{"n_layer": 16, "d_model": 384, "n_head": 6, "n_kv_head": 6, "head_dim": 64, "d_mlp": 1536, "vocab_size": 18002, "activation": "tanh_gelu", "norm": "layernorm", "norm_place": "pre", "norm_eps": 1e-05, "positions": "learned", "qk_norm": false, "attn_scale": 0.125, "bias": "all", "tie_embeddings": true, "parallel_block": false, "init": "normal", "init_std_qkv": 0.0256, "init_std_o": 0.00453, "init_std_up": 0.0256, "init_std_down": 0.00453, "init_out_by_depth": true, "optimizer": "adam_atan2", "lr": 0.000921, "beta1": 0.9, "beta2": 0.98, "weight_decay": 0.08, "lr_head": 0.00609, "warmup_steps": 208, "schedule": "wsd", "decay_fraction": 0.627, "decay_shape": "linear", "final_lr_fraction": 0.05, "batch_tokens": [32768, 65536, 131072], "seq_len": 1024, "doc_mask": true, "train_tokens": 614400000, "steps": 9840, "dataset": "wikipedia_en"}
MLP neurons of a small language model. Each row is named by its layer, matrix (up: input weights; down: output weights) and neuron, and shows model dimensions 16-207. Each number is 500 + 50 x the weight over its row's rms, rounded and kept within 0 to 999. Numbers have three digits each.
After each neuron's rows, "fires in" lists the words (lower case) most often at its 100 highest values on Wikipedia text that the model never trained on.

L9.up1159:457476513350455422435467495534587562542433479533547446463489542466548578470440488507584478518460547520595450497477515551481579569566574481435480487408484421524490578622525546428499499537451450487420575479503507510426490504508554485451509511595419552494560439476533581463534508459547462584484456539357467479534480578449517449545399506504480447487564599477539435497579490516620485434509591554516546498574581488454505487468519430532479468558493456498476476476464585545524494378582485553559450570454417498515502465468498487546587501440543545532469556508493495478476616506577539474
L9.down1159:551592498481516439518607509480486542452506561485432491485450506501538448478482543452445452458473484518553433517541479461540515562441558486478592459476555450433531485490378456439559519504354434352487406452538638524339525506440516516481532500508489493645494541453521497504490555511486546462432459501571546544479474526538534479496477474499503542475508492555487512465522485440448466411494445510505538546491523519539473545543517393481549465471536550559511621522521471511544584505515468571444518563403450468535419476560569484514465496469486530542449416526471449471431426496553564515
fires in: "with", "from", "by", "to", "on", "at"

L4.up691:496463517525543514399481502499494612483489503540515391577546432491505428508451613475454485367532471481444484593478437586437587561525459532521484435500535560488537433449527507560463441533479508446480549573515503457466447459545482483520600435534573555461538424507551577471432519534487453476649544483472515472571509454507458588504510526459434542476537534513507368485554498467486549520519541497562520573536598633475441486461470448531509491499504472520524475461560515489478455466468562532515543528495428489493383514475465424580499489452566455409616490468494476544532610479552501570
L4.down691:505582523543554502464543530573536477573509568516494489456405481569488396534535539418526409483413550492541469506511470608489524560481428427510482447490593549520459389528451446525480532523458493491422477520529536500360370521435412458481498508515466626511597455510527430480465425447484582438473468481429631510487525509446490590595535566469525554466474525450487493537563469497473527496515394547448470436497477538527476564447497504455469467548492484534505518583549405406490519502501430492459525554420411522513478546544487531500400528449490537516499418533509483515541446533413492483
fires in: "the", "its", "his"

L7.up785:569471443534547496430446541398561450592456493570483440470482346456518561477391540491423494447591446479429508550456491531410573513497492513541479598550576481520475494502490605560532390549448528499475414531464497468467581470488559427454473482526519488404507528510483455452428459472472426556484411519488538487575556502465507421497517561535527501500516435502462459524600414476560493502491543506474475538566519504511494513516464556540444576534536498549468441604482533530508448389477503498515505527444478390545470455525540483519549608562508451460471341499473452533442530483568450517
L7.down785:559489448496518515556507494423551451457471513507452461590465495469471469495454480490506511457500463506561546500538480475418544489408432496566485503488544528373513513559553453556477497545408477470522420577473528463516531465451462546509510519565502590453485505495390425454425354390476509433491457582632490476442478541487385517472512573486489578560548470546496495495535411458555472546512488491593496568566507513527420449424464569523507536476554559546500503581527528502407536497530475509515480504519455485553534398535530474503499476517428562553443524462515457498479582416530478474
fires in: "of"

L7.up1391:476400402455538458403438536488519540529552461505456483564546502472549500495464549552505524513509562476516467542655515535432555466539498582551522479516490490555380488579491516552527539607435413522403470525593538540504561379580491421442538490483530560514390381587586460550483509567548456461536456522384511460425522593542529551553517451515394449513544533475413495533500603489621538389375501510510528555563513507440451476526539489513496544510497424475477441460436467505430467492559532524530479483524491494505455546588491488472502555497478541524560585548512412493471502472532519510
L7.down1391:502514562426374491525497533561526518570527497494533458481469490493573511471582488533515525585534516518425531487451478473532504558587487495474550395450564499436396536411572411470539421480497403574483540527479544553482514537494487477486546480456429419484510594597516487487464487462413452422546568524539510442523454485402493381420551534508545561406514484460491414440526540569524524628492483476515478488561428498545556623484511517450470444525491545556502516478453458518513544506565520476469484509553468526536433388499562518477479445429531498555381492532432456474508458438463451444
fires in: "in", "of", "on", "from"

L7.up1220:507540473462550459508443496451539569573470529622507387487517435526548579515474431500565454497529441516437501523520463499433592476508443476513459539450452524511440534536535493503533551610464529498476500485586418443460374422545449396536537490599486500480609473525504570383544549469480509504592551537455469388493515614524612425484489581424501486442463471518500412432569491463470456534528525528483569526502543538544539485514490543469511452475557527586486403492512567581516483442611520548475523543517389543468474493518478488515618511442544465474573420517467488460499629525579449543
L7.down1220:592484505537557471572517533468554493454587507473473449463462553464506473540474626507427470505474509551542467486535503544564497430474524457466524575491509495442512483546471457566512441429435440525528455515536482509450508540508493510483454518510400508640421530504458439555496496529480501369419499463578557530533439463532483502570407495476444596564511431539472521512586433470533459423448443475514485426531438516469377441452471460505453430613446406529440556611478486542524528492456545577460502611390533475527457452512540532417509455490480501521413527479426449512517427463494446549
fires in: "to", "of", "by", "the"

L7.up60:490482495477507508538480418501550469497486497509521432496467516532558505448469498335513516515381403481545440457478519570499620490520425486504386524523529531461506485550530512519436511530561438488461451532491457367465505502523491490440492493486546520466554427487545566463538489506472516526540517460494516461518511453635566493456492566498460529459606587576507364434538364490494539473565532547494523579504528589527471561427459457494503411500504615584601445515516360626397510491535455496547584552564421499472456428508485493536597510443558460383552492400560582538519538509525523505
L7.down60:490529604524578563471492476535570555471636534432512468410529519445538444502504481476517510481515456516578557476454491503467427535503580489489533556564471542495474544467481458501475507403580494526526562471586533479537497501556527441621567480558488526427570579512523517494535516439564537481564439523493411506446412452644456458445495488497565527528500434516477510495548545491434524534466469447485403472509458575439458374534606438538440475487539341547549595523561475415563468501528482446474485512453513545487535670561456511522430548534519496562572484424546531507461514439507484560
fires in: "they", "it", "its", "these", "the"

L4.up1354:484496455498548510496462443461485537576557530502416524458452555526482592480430583556469519441512528540439520487476487506476430413443521518475498474544550468472352527545434536507512482554468446506491553428477502550460556491491510428491505511515456423474464551623585495441494605635516455534423555546528520469533607489509517513523506476429473442448417523480516509543542520483505499471445537517398470478591466480477453491492538480501460555523489518481531462436488552534493463511482459476507484558464484424500377461513514504450527491544501474560383547491471479422397526419579564498
L4.down1354:554488471475472503494564497535533501461490525409539515475477533490533407506453464544468561485519480503497594516535512517551566469426399478477530490411402494521570426393464444445571479431390523498489462581528571601437576623564557512496473519478460394508549570475495435460517473501514476505529523511520504561490553492472498540494617424497541492469480439538586528446569565466532474533524488542504511516492426485516405495511449455496462449529447414513566548557439441511476441374465504344468486575471556431379508428476529514502432595542468590472562485471524413515516465522464554473
fires in: "by", "for", "with", "to", "from"

L7.up953:562487431523538479416454495482506582531481428415546478454544362512479535505498587550535494502586402471491482605509508560481597572411596555468453462468480530490494497539441481464551547474429508554407465533512391410451556457545539554500503522469562490457449399477528522486512539497567517566521482483456433503579498515472512509502527520540460611566559463474503500527557583501524463520491558521444524584502430482461596527507486571489526468563549470510503451469468551501565503463549514556534526573495514480450573465470530490451478494424491411474539420513477473531554606542615467508
L7.down953:549561446493500487552477478487482465478513473540509544560560503476389472430494493448493487494489532521528400429574483585473468493574425506473527573515498450586522522464516591605422450489434570459503418503403470565507544528418539519500450535474475517507446581409437500472452467534419472535491577450459551480477529528533513565576476485448470497471511515588497507535447396483443505553468487517517545489510536561515434601360509481473466484463582530497484479456483445430432532586499523517492459517564574509534479435451445523519535434511469575524352500535468521533528445630479468452
fires in: "a", "the", "such", "popular", "and", "known"

L7.up1172:532531468505564541448423545539592620492496529415528491485466533512432531477537512490571413458458468508495574446490479607468528499564543452448436480527472472501459566552545507495527509500440526560391552514506448504462487506502619410451535457486521534503607548605621551423532539476479449456488464493509446400524557546490560595525450495537556405561531487590381559464549472516585519477486518534536534550495367568498521492501517504550532549518494442501541466475523570471495493469463479573513533562480493447467577621604454489402510512514517497501538587595439519488467512532478462456
L7.down1172:405536517540454497643497510458544474531497497500537494520607442500457475529617550502493500557426457445584540508551486515463521488505496440529469508501543520535515472492507491618570456372442499467467518489514576538469489557426468466425553507438420504617423520421434483487464458556576501519535601459497446553481531477559470556497549456419479550544520564414508418472494480477480505568501415504435503489441539517485465502489532551472460459577473450503464564532499492546471429493478513501512526553430531480499485430462590515538446436435545502510447534537578446582482468516548501447
fires in: "to", "from", "as", "by", "after"

L9.up715:509483496394510467473507528483525608511519514495563500499496523505612557525452590550605560501499485417531560578486481549473494505507543482533486433473543520461518460499488489541553530494472503515441498521460526515440483489561524489516415526463489607470478423566538478495565531436502410508542502484459549554560473520509530486517472514546457538505583563482410344536544497527602525478520414565433513455514580444451501439484415413460502454532554410372526345386417550499544639550526502510522525552568508516528475513506430495591456488451531532441520496513464516453485570438529529534
L9.down715:542483523390428469551537564486495518492523526491591464530503500474505554534466482534441544543421534500496464574567466470568512524574535506502601500529579544400450485501450610616447470554476472481541511518465502488449508536536475535543411499570548482515410422403432440520544487464507526508436512495471627499502445454498496511519518508508409516475444505484450419514535556505595442490459483563417490501494556502456491465549494428497583515473487475547582559376485525445525547426589453601496523555452426553495525459508485499594543495518480562500498407510512478480488493525561487492
fires in: "in"

L7.up1103:635481456525495544488401472456542507576520453442402504478545540541502620523502557573470483445510508558445532548512528565449511503479501574488512578423593493606415508526453579545496504513477528510488491440460431464454465573495632452523498505509475506402446487629535536378434483583466495560522463555537486524562484518520490462503419529554533535533554450444453455529551407520567494501500538481569560573559539487499434549509541534557526540554489534461535487476477589632498505511471502473529515538445507494452452551538509468440523529491506449546421468466454515486471608514534468543
L7.down1103:452534481508407484537381527376540554363535503454522562512446605537449482478550423485513467451554540556496526551494494421487557474449498539502432425531448495450500555563516617452499460494510478496518526405504497501512508548419453586492504508471525524541460440565487476467535449568501487491601482526570417522423515494458534545467455545503498581561512446610559469481472466487543521547460511527530476514499531516583441481490530454576550437562528506507564589596499599378520561514495499498529487430483455478482558531496485496476488432532447467543483539549495488408489512414538551542
fires in: "of", "elected", "had"

L12.up950:494487515491513504514522494517588602559529476496531466430513483407555588529504519408573552570407562543438461509432505510600402413549557503533484524466560455428537582486524470482468512504423536464513427478517312515461464489480587486527467550571467555468571549562482545571533472566538393458605587467495539430549504527556497486517519552468563424379454501492506395411540431471454473476525447555496576383547557528538509457502467446548506404493453371537514588513544553417472553523512464461517473669408518540504493492451511572581530406484480485551459568465458522489523536506613494470
L12.down950:592507469439544534629444493464403562563479482499527567512585503533491446488452528501449459573629531387465450475481483499404555626488462485485445492530434498581498465503480521415579565465473464490462478577494539502489543508485536474482482455483603456532463443478485569598583501540451512491562519568527575505406492527550581544574510463518488493505468514459535575573487526459563500498504482447509528470507465508438520498430474449482472488506564491488494374498473487571458474483391509429412465490525493472565500373529523493514531427580548471428426525540460532468395544560428481541
fires in: "in", "as", "at", "value", "number"

L7.up979:483524480457585493504485539573553611584457473568496499452486469496469564463500496489471463552409496517472597439431498547543431528530512516480491360482549470519533484549499495452560482565463448525480517470423444463447546452486582488488566481563527510535527467476536589521547641539457466425529514526486513565469568581407459513499438471506448483527523448394478496469559513541598474418522470577484520486489476452410566549477399450525499478594582419529557407415466518494559490492508449576497429573462473510489454502534521498477417493486343497437540545456471513500568590471550506496
L7.down979:487514577520569521445523539545414582420548515420531488620514551482530539494441413527510509479429447585482478523435498556498478543406513560479563506473539553518393526490534507624519522481454577580435529467542446521453425450492496499508492478420546487554549506458454498477475501569473450474455520536498494481558411521519430479488608550422505412475497512475458522496542504476557458480572492515511447514510433599532604547553582532603507488561499495468528513497623446509520463506444495458506548465438513582487401493524395482478553442525489494464603486558505418551433485497475510503
fires in: "of", "from", "to", "with", "up"

L7.up599:526402455521559501456383513411562493573458508457458516543533384467569564488441529573502479516547520499514591482471529510517628541637496565550506568496450514547491478515496580492453540450476529430420481478458500499465507460489555491472476498571538529417486541535540567475484440494456506560441409552565439506548583582498441422484436598459555474553460449501515453499582405504572496485546481485560493500506476520500515425466501466480432541500574542519544455522497568502526557454531512502544525554510484491494509509613514493507486533524475456516551462414460497461553577537529537538
L7.down599:507581475492446488624510437454598506457473489506486473591501508448592500459476406436549529503413512590477510582492494525567571512510584485573455480521479515423445430534483428392467510499439497482471486509507514533501487555478575579425532536484446642416417493474404493534523432540526411527481552559521549524489456513507407452393455507470478540533481534487460529522507391535478495508504380466539558535509379435501468476459521499591490498425517528479553509551528581496536492530526471406495518526518522463547560448420517495503441483452394521507506448463516486449506532405512505503
fires in: "of", "los", "following", "few", "and"

L7.up659:500486475546570483484394460516547583447446510533387489468515496524559529505460511520563463497505566465502582446551517507521471543449491410512490427494549491598404608507502487523563510509458466464433417505511476474450498433529492376540547454503473469470563445658587567429466558492427504543558496486507464482479488546560626416474495523470506419484462653544396459471555494503505536518514477519520481584579570469511494534500479519513470468605510443497547447417540530593380487545507498555546455584484400544467469481574568493520573471576550543484515524474425546525434525461547553502
L7.down659:478507500462514492553486515535559489598520521494427450405376476457455416547498585647442514501616476552482479426414494549408478464414427511481491532466543556480509470493481537558475482518504497536548596539479532533421539523484384426487603449405534362543509500589480439505458537537512550453492430506523480505492433510478505569509489492528542552453428457483490515429475454515509444537456524486511444507518414573436504497523472509580461408466475538504520552545506479447573493496477503599482533473445540461495577540464534502426429488452470568512534496501492550558530494507510607501
fires in: "of", "under", "by", "the"

L7.up206:520464541483552490425461497448513522517521462478436524447489429479554564467494563523503335488492533538477519494471475505556397515496489614501451448474609486375494514575440535473564515490511516439511471541555484508467475502546574494513594518571495562531570506529588581474456571581471405514440548554486534445454527537450519538558425440492403440438493545484504542545512500536499478430462557586482514451605405438403417519539456582496410383568536427507501506516408577515491468502524477520545520539541459473500519520511552479476520609458460526530391547417460638533533608448615479517
L7.down206:461588551417505459479566625566469522452481551415502528574482490486545488477517513458406451524497528482514499523424494550603531623451535505509533512518473549453487535496492473498423526518497538518504519510542476559440524583530568552625458471452560455481461510509524510425523573476467451508483461494488512586500574491547397418508506468508559534472484438438527612466462450494504425505580412485482442472444411479546634512548529515522463443469471554487488517548553512582562597535512502478476608529551575552447477449554451467546436558533428512457485393416531474479406481447473464448
fires in: "of", "for"

L12.up166:563459545454475468527433359511478630559517483443426497433489507464514519553545498471542499552505506499533495533502501482457511544626456480540515451482499584488462472508423594476508540581437469461503429521463485493462446497455557509483538540651391555470529537567571441514563524603446537549483491596523563505526468521489502493491596526538524492554515550499445523463572516568579530501467492539493498442534526506444503508482511421525502521552525557438553472419462542521513536526581506556536390497446541476499442551614469501503596485434490478529561477436496515483487550465488516478
L12.down166:544513508496506493479502576464463525496492571530582494483506559542428508496418519550533505519546519522545506517521462468477625465487608496516579462490471456613533524458527492431497508522485554373440604486518555467407439552576473531458526322454503519568416483422410414539497480420491450484353478510516480584479516542591501511531454469536437544427510493526501502573481546477429550511477379504512457509481463518508532528494524503560421409408522488516404493498516391530581556456473530543527567458566593509489546538567481515568470504513454478497524543488491581479485427437480498486
fires in: "in", "on", "4", "at", "9"

L7.up490:530486543467449524429470386594540530504571522514532394522521560509548607495499568465560466523451508570562572535464490477536483440519545577501484484566498455546528509561514536501487478460512449471350460490553500538473472556480566518563538517604554505513471497581513554478487516521494528513576545479374454419491584509494455577440501416401515445507473494468542428405507505475519477370522515487491515438553526471508457394417566540456465411514583535509495435484517479556532552571606497431546469589535530511544533536499525507548478522457406482488489436511516462480446539525542537456
L7.down490:497524474499605432489540464446501595458449514545559501584483452542567422454553526555440481520544404513485455426521454523503486552519540533495557481463577509450512541476510529573526534510490454512378478547489519409551468486515487532545457516460509490511549427461423523452426441459599493511491446509580435564543473509499537490530423473509477505474480398430450570539570506545451490583578411406523462488489575659473463469526533476420462532476396502526465474565472486435604526499516510502501545506469667493438481546507495480465435464480570461551502544553408489523550424519401478562
fires in: "at", "in", "on"

L7.up17:471440423466554402521502480523462543591443505535451502441558441512465604480456605543592434530432504514508515548467526529526421531518503531492473406510517503517459402582397490454557402567471533457533514494515528490492520468463500440482571488532450442465479504544520438621490541626469462518550531594426576458445555513473459542537450446540381537426450510528493440503467507591540542577440635531386491502500491508461520578451480519609463470506637390486493525522463562470500442565520493399488476512492479479467558497543567508498420503499420484512403523493479498438473559509607530516
L7.down17:528530524513576465418572530491498472485560512514489502587549567554510457499497464485527436554437503563548439429510522559630581525463579461443570525433551506403517550522416449587533464459381493533457493614520504495411469523557550534515417474590489512625550459476476584485414514482525445468436470498514512578544448502532435387507472485483481539502599524410601487434528479461493520552510475480537430430494517496540438393550518530446495479513400482444555551445550494535645625530472491500501546516454479497497386476536508501520461505521479455485504514452496506536438588329442428420
fires in: "in", "to", "from", "take", "begins", "took"

L12.up1345:430479531559575530498381488479584560451473502492477506442391501437507464536500566497465578466488428499487558501489478446466517540529416458485450478568655536531479521411589519557502528524447520533499470552550436518429591516518486474495573528511487530512537519503398520450442482559586439525444489445435534414528495492436586420492574457407489512485469490459482433533595519520543493495460625551577492431556545543470563531436480551514523435620484456559429454548540531490476557453518458489566530520506486456454455509534587512402512561408629490544582519472389554483560421516584539477
L12.down1345:540510396512430486456424485459581443433457588544530477572529572551502443502525587526492539475428591454441403475556439637540525495544479547513536502455501521476471560505475444546484512518473480615561488451517499525448377525542551484467492541431574482535485530493551412428472525469445482548492497542491481506547532495536542603530489450487445540545573503588448553515400526451482517528532435477410438553501457478566433537540539450474531483527506517447496400506482443502536510465522484574475537476474433504509472480493516477503500454472575449478539456489506462527467549484434559583
fires in: "an", "a", "new"

L12.up109:479458545431601483460384474458502522462491452532441535498463516497570549410478538536563552584532497467476503555430547563496480598498430486531544486500486448537579439522495573444374444510459478559424482492456427505455537552506520441640447512577510509550589502637464555470566486577513450455501511629511398538488544476552499478647457497438455504518512512529392478466613444559476540429485499476491518465520533589480511462490437414494510514496473427456430386448466504516470527461576549527511444498508531483505518512545503516554538485466583501567533484456421480489496490564520433497
L12.down109:536551448498448480445459555590523544472488550502509489476523431526566434535549439543367521544606487648453496598525426541427594538446481467484604467529499568502483582410546457586554579555462484499516496487489573537425424551615538505369459537409509468423481454481480507472428522490448504546459464434536502414454566524371640535438515462500477515476524440549447515505541500482502518532500512502473515451438486473484466510467531538547534538561483543425494577567597441435485523490489513520499553524525550477467461476521492527505444506458507605477460394561532492512524569422448446469
fires in: "in", "at", "to", "of", "for", "on"

L7.up1386:513448530502574502459390530414515481515474518424523520519583413503420510533517545515438469516549470506430540531451532569545583576484495504540519446483505508575555477472512567498516512421469510381505465554511455533489534478507469450515533488543534511471491475601535566557517454565446423539510433519524412417529497567474507473525405553542501421555516497480419516593629434543599514505553497548607464589589589513460520480511547525512437503563441522493520419498474576539496451446444530518482487515516423519535473444577532461425527506601489397505518470414443503545527548479616530449
L7.down1386:442478459451366401481513553481494447521508510535496492599455440536511537467513529503484512513584395477461467535515494364535559528439542577561569492535518548411517520505442479524498587522379466503537508483463559599516581475451569530511484526559486496500504545520401474534459463450506561521478515503539450490434532465462467540461519572497462513458486520480586469450470460477572466536510437515424423478541513470436521486498447579447486517572504572543451562481532454531473511490521496509524498563625592540440497517507490460507491555562461564589534525472447571487572551494480517507
fires in: "of", "de", "el", "la", "old"

L9.up978:511526451506422480453482463511585466484440461552479503572487529477566473585455501446510548485490534430425536551576487551410467483592513525537536501442550538566454576569391500515536475537491510552441571449480469511466515486425525440486533462557582521500510522627607602519490507459495420541462446490396467450465519444571459493508515488576478426495432623471562433431575511539651530414481471522477460536508526596533479444490474477472498461529520503456508392407513511605449472466613432609505498536504459529478537526527569469474513523458469549481449448468499490538419439489482604506
L9.down978:490496452430435485471529487558454559448540459458493473486499487567492470519471527573504459536505505612559553478490489453450529466473528462507561490506525461502518578565505445452517447447529432582569424550483510480476519510444546549503586633504529469466449536486525514521499584526530476518477538450480500555574519453446448515450513467449418433498452526492505522581561513552509545510461497395494530467461456517422547502520445457565529547491492612522478469475483388507513464497415383505505460626499562489619603426458517586463587492447503408451460445576554495477484558473453549516
fires in: "in", "for", "on", "m", "into"

L7.up374:511459470483495497486480590546538589593425510442542467537501481526542486524522602572399549518416389483426525529560487511459506575582484563537514525518546492527424529488547478539515530509437502457435417461401490494461589482510525499479471474456456597494607478560593433477509499451492453513484463547458472471464458617577500417443458426526407519605492498419419408553573508507576500467530456468468457490499488484455439562476530548444417481506503454521546460431488526579508551569505508491510463587523480512504497427573620461469516471525515524477465528455438532455505546489583482510
L7.down374:585455507505456468460525496492518544513468523538509539639476339510447539488511499559344500557453506556428460582525462466578566555540481609500482563480657515508520458505415477477551463434489409469507433534439452465565481423484470534434386507519453477468484554464392507591476552491512473555498496426528442530473461502513441483504467491501391501474446531464420495520502456532476438567514450476461562556515530512547462499505509517492441550429489505526467578550453415481537590512504548477488514479524540586444521492472489484538513466523436543498468406507442476457557454492507502449
fires in: "in", "of", "during"

L7.up1175:518474467481547459507483521511432522466551451580431493520568521434507395534413522505589569517552501505556468539584482627442601524450532538499472531486573494636485538520522508507489521457459498412490480535502462482457486463574468542546578497566497516543565537528454521443480552514560464483501507554479523509510485536497503432529518502485425502468444527526489490461523611522457483485439525438569513518555534522523523541457577474466484415604536494499464441497489489465521506517528588556548470543506453423453466489446542509517506430418491508395578504508408520468525544541589499525
L7.down1175:531573497537530475501461453460511508488500519524540467473475511545485482504483558496567402431532422547511582435573510464493400436511488508519529484492496399410487510519465515528397417524643479514521524517440504455448455583414563489450455508534546518420538503444512463544509384452480429573460472462467503453493598533476519505591437416550443449464524572506425633517531454468450582472530443545514478557523563571520408529473483424491434478496405482504438449481503546420459560484483455437566514544546507531545446497570481511519459469557577484531434482593518491478463469486590468433
fires in: "with", "and", "as", "the", "on", "to"

L9.up1397:621485488546475472511494595480469466572494484515459505508516561432526407519509475498543535382504479450511546433517511559485556435405586450549502565473491544544531434493491538551528522482551493424528519554484495514466495584552420511570560548454501469406489607465515458488560436607382424522558487530545476485580484461469494390515530514441499457548514536576461494522467468530436472509578574481558480553582521583481468486483577473544496387503447499497504446427435464490410524461549560570514502507457493413464505518466522503581460512432499495370470585473518479562567531470458450616
L9.down1397:528478570513525456491550572566516585466483500437456561605574610466451544473533444509484496443481444590514488471516485490501405547553554536433526528357558464503511463434460540460562511458558449419390507438448509517434437511483434536428528500383449467484615529498579550510472526515470443496558505582549422530476520565501503521424498483461532483570561483492512475485440488578481538519568560575467508531493526512509504584542441542536524488483472390576523453399458552516594393510528536627543552491498571537504505463456513466490503512394517510592502501471401616472471470515486499516
fires in: "we", "s", "they", "you", "colorado"

L4.up414:405518487490528541490341477476539493512514522570532517580582426522571580489454534522444414455500462549443615469468476502434538408542428571473521503554551522433378583476515518532528501559596485512445444452490445512489462434629534493572489514489478430483487477637520517469468611499501505562488509505520418438533486561523530513514415523509523493559518494588424472470556485505542425514473627538529516602541489445460535565508515538593498629420488500420569428564486518561489431524463527468530513510426456433406482545521497504576590453467517410511580485447531491465510544467521525591
L4.down414:420469506519409488483541522493504485454576497468512529539521509524490499501596455532469461557463563518522461433525488486492519375488373531528557546519509544395447512455469505534499450423486403457440479481527463535455381498498493582490520506454556495604461589585419449467478585493455499493516519551591517545527473560556480488554442511426450506535454536547493538544620487493507444513517526543447547506504522490468479515478555507501569509484457561551664564559484456520447483474553534510534485508479441460449584509447527505547504527471449402546549592476474440485530544502505555491
fires in: "first", "most", "best", "all", "oldest", "least"

L9.up829:438462463505555548471497511531553580565386455540449453500408441401513551520511541535493533549464535565485548536564470480478467569468479503557516433499522397504515598508505509463589515542510478539497533535583486477455501539552477454470577510533511514507511442506520499535452573495578513601458420535437532441441473495565568463488547526532529439498441517532469455546534438439561535526515530499520475563548539582477464502589443498488560457532500356485429470463385585606508501444493526579504457544469428468448515549465511500491491488442565518490624565449489487512525459468499444452
L9.down829:520544579541529528561549454491484586476501588497455423549500502519537461497533551509469523532494484544472465529475414476464486470485483570525500410553521489478544501474436484442494536560475525439410522420539530471347487508607493508549582437392430337529490547540521504490421501518534507407478581476419540572394449492475513442469569464518477610529490520456482561521528473589485494486522437477475453499511563416516497539465549511510532539458470521533473561569534498437462448491639523518423549551448532470494491508513490439491439527532461508530406527490493487466436516507518563573
fires in: "in", "the", "for", "of", "to"

L9.up611:453436445518548485492422376390538492547443526477476509516519473491548544468515503526471486547457406518439495382518491491436541501557467483511378552514499523540587554562488531567466463521439557507447394546443459478452603477442492507559569482535527483507441491468472640413523502533553527514481467561483535445554526545574514457465486516470541584514492444504582343534579416469554446439526504481608467518576518498465510557504481539587502529494539495474571521528536543535533477475479503505586514608519394454429542538594497485407527450424434445430482454381496524456522597470475458485
L9.down611:441521572557553496545561490524542500355524570382436498434584518506443421502482479555509492514430461490547568499560531490496583500450467445492493537602528530442499428557488537512402419484477523435437356445426514443445509430475447475523540396533423493568505583539413433480535491539455516476568463549509492465497469502564467486514513554519571556518491481558496564509501551496482478515540468526537477474551467494602483525545471532561606469380522552523545516586485560451514462450578522520466494579455410525525620457488473514518506525477492489441511526466443499437450436407591566518
fires in: "of", "several", "various", "other", "all"

L7.up307:518448522497455502461317525464526523469478460597463521488516510491383565586426526562552484514462392529480600499549486493437565569453525488479592525504450563519494516433507578580567521504535481484498489461452466460463490447569511452558515485495471510496453498620488594442487525505564414573552436548434570466512491481442542436544552510464513503483543519474459443606522547538580534512485566543524445520556569545446523625496493566592475504538506423461417444531487646539484459454451483509528548523438468555444489546540512482450560528402619463466480491451520593468533512436540503492
L7.down307:512528414470432452422465420548430521418493496589515510453492587563375474511499478565680456530536533494429480552582499475393544534560549544521441483510466514608497511453534553473466519494545369461478416489556513435485467456581445499452506507426565499504519502472536485565555537541443481532547506497537499459546505504457524492493431525472532463509593531380477505521501518467475524448519455473486436473479504399560445551538522437474651493501493547535494517490525463475437543458533502607497529477446505526510416537377532536585510432480501518556540551549475465491527487406485574545
fires in: "best", "national", "first", "new", "an"

L7.up570:388478465460428498424464478477514523480416486469486547494478504473499523542481537501541537454512571559521476489516479565469523507475549509513504459487500436534492495539597489590497435537473524449533519655545398514452556450457505540471457509548553525526452491496555469409487526516495493452458478456479518418493563516540498430572327489543474410409514521533436549478568438476555467367403567466576532455549577567507521426418532509526500464572542531492457458520554553443407441518466523514476452579471372510536541534564529468529509499533538564571534475500449514524459424500629574527
L7.down570:364512509553510568488415507424584505500469507553469456477487415509472459579578498496508509506545495510574542414542470454470484378502517543510485539527456477544552503528446440468412428405482494571448442540488567511412471447450440449435543494529593616508552475553446530527560473343591495449527454522537451479485514501508431517454406478492542501541531546489561487494454463480413569357499511407526508523536510567574461503442532553486456506467519410523444453557483498484475483580495481510483483472459575506557500427496458465507508473609559474471398559511498517557457431529542525502
fires in: "as", "with", "because", "where", "that", "due"

L4.up495:508492415478512504475471446381498503624514501498499534579526472486598511503530463504474550542510421374494533485512482584475504425534542456506511514507498495544384445513399544529566478486511443435567577531603426477484555461519475470432531500487561460468548498505497575452574474622486454536445439523519562413553582532465513464538497496513415451464550528505411520566550440548451478553499545527457484515518522468486483628508584458466453485480474462548555469441517439507543543499478535537553496512505478419469439618498502467429566532417532449503549488537473468431421617502556490590
L4.down495:518537541523469505454499524488564538509460478491504588531455497503561640523510493515490526424489499508515461544516513538508471374542515412512535435491476481555447542489458576424522426533514447496463528529545446512432467491391438446423489495466610560462417613561563523447517562558572594553422510466610399510515479545549523449539520494499474417506478487554400477545550409554491481468489520549512556546447411528562446613469575488601480518516427494502569439434474446530536451532504506489499482564439561463481489519485546501441579521540466463597520572540465533427412475544543549577
fires in: "i", "we", "t", "s", "re"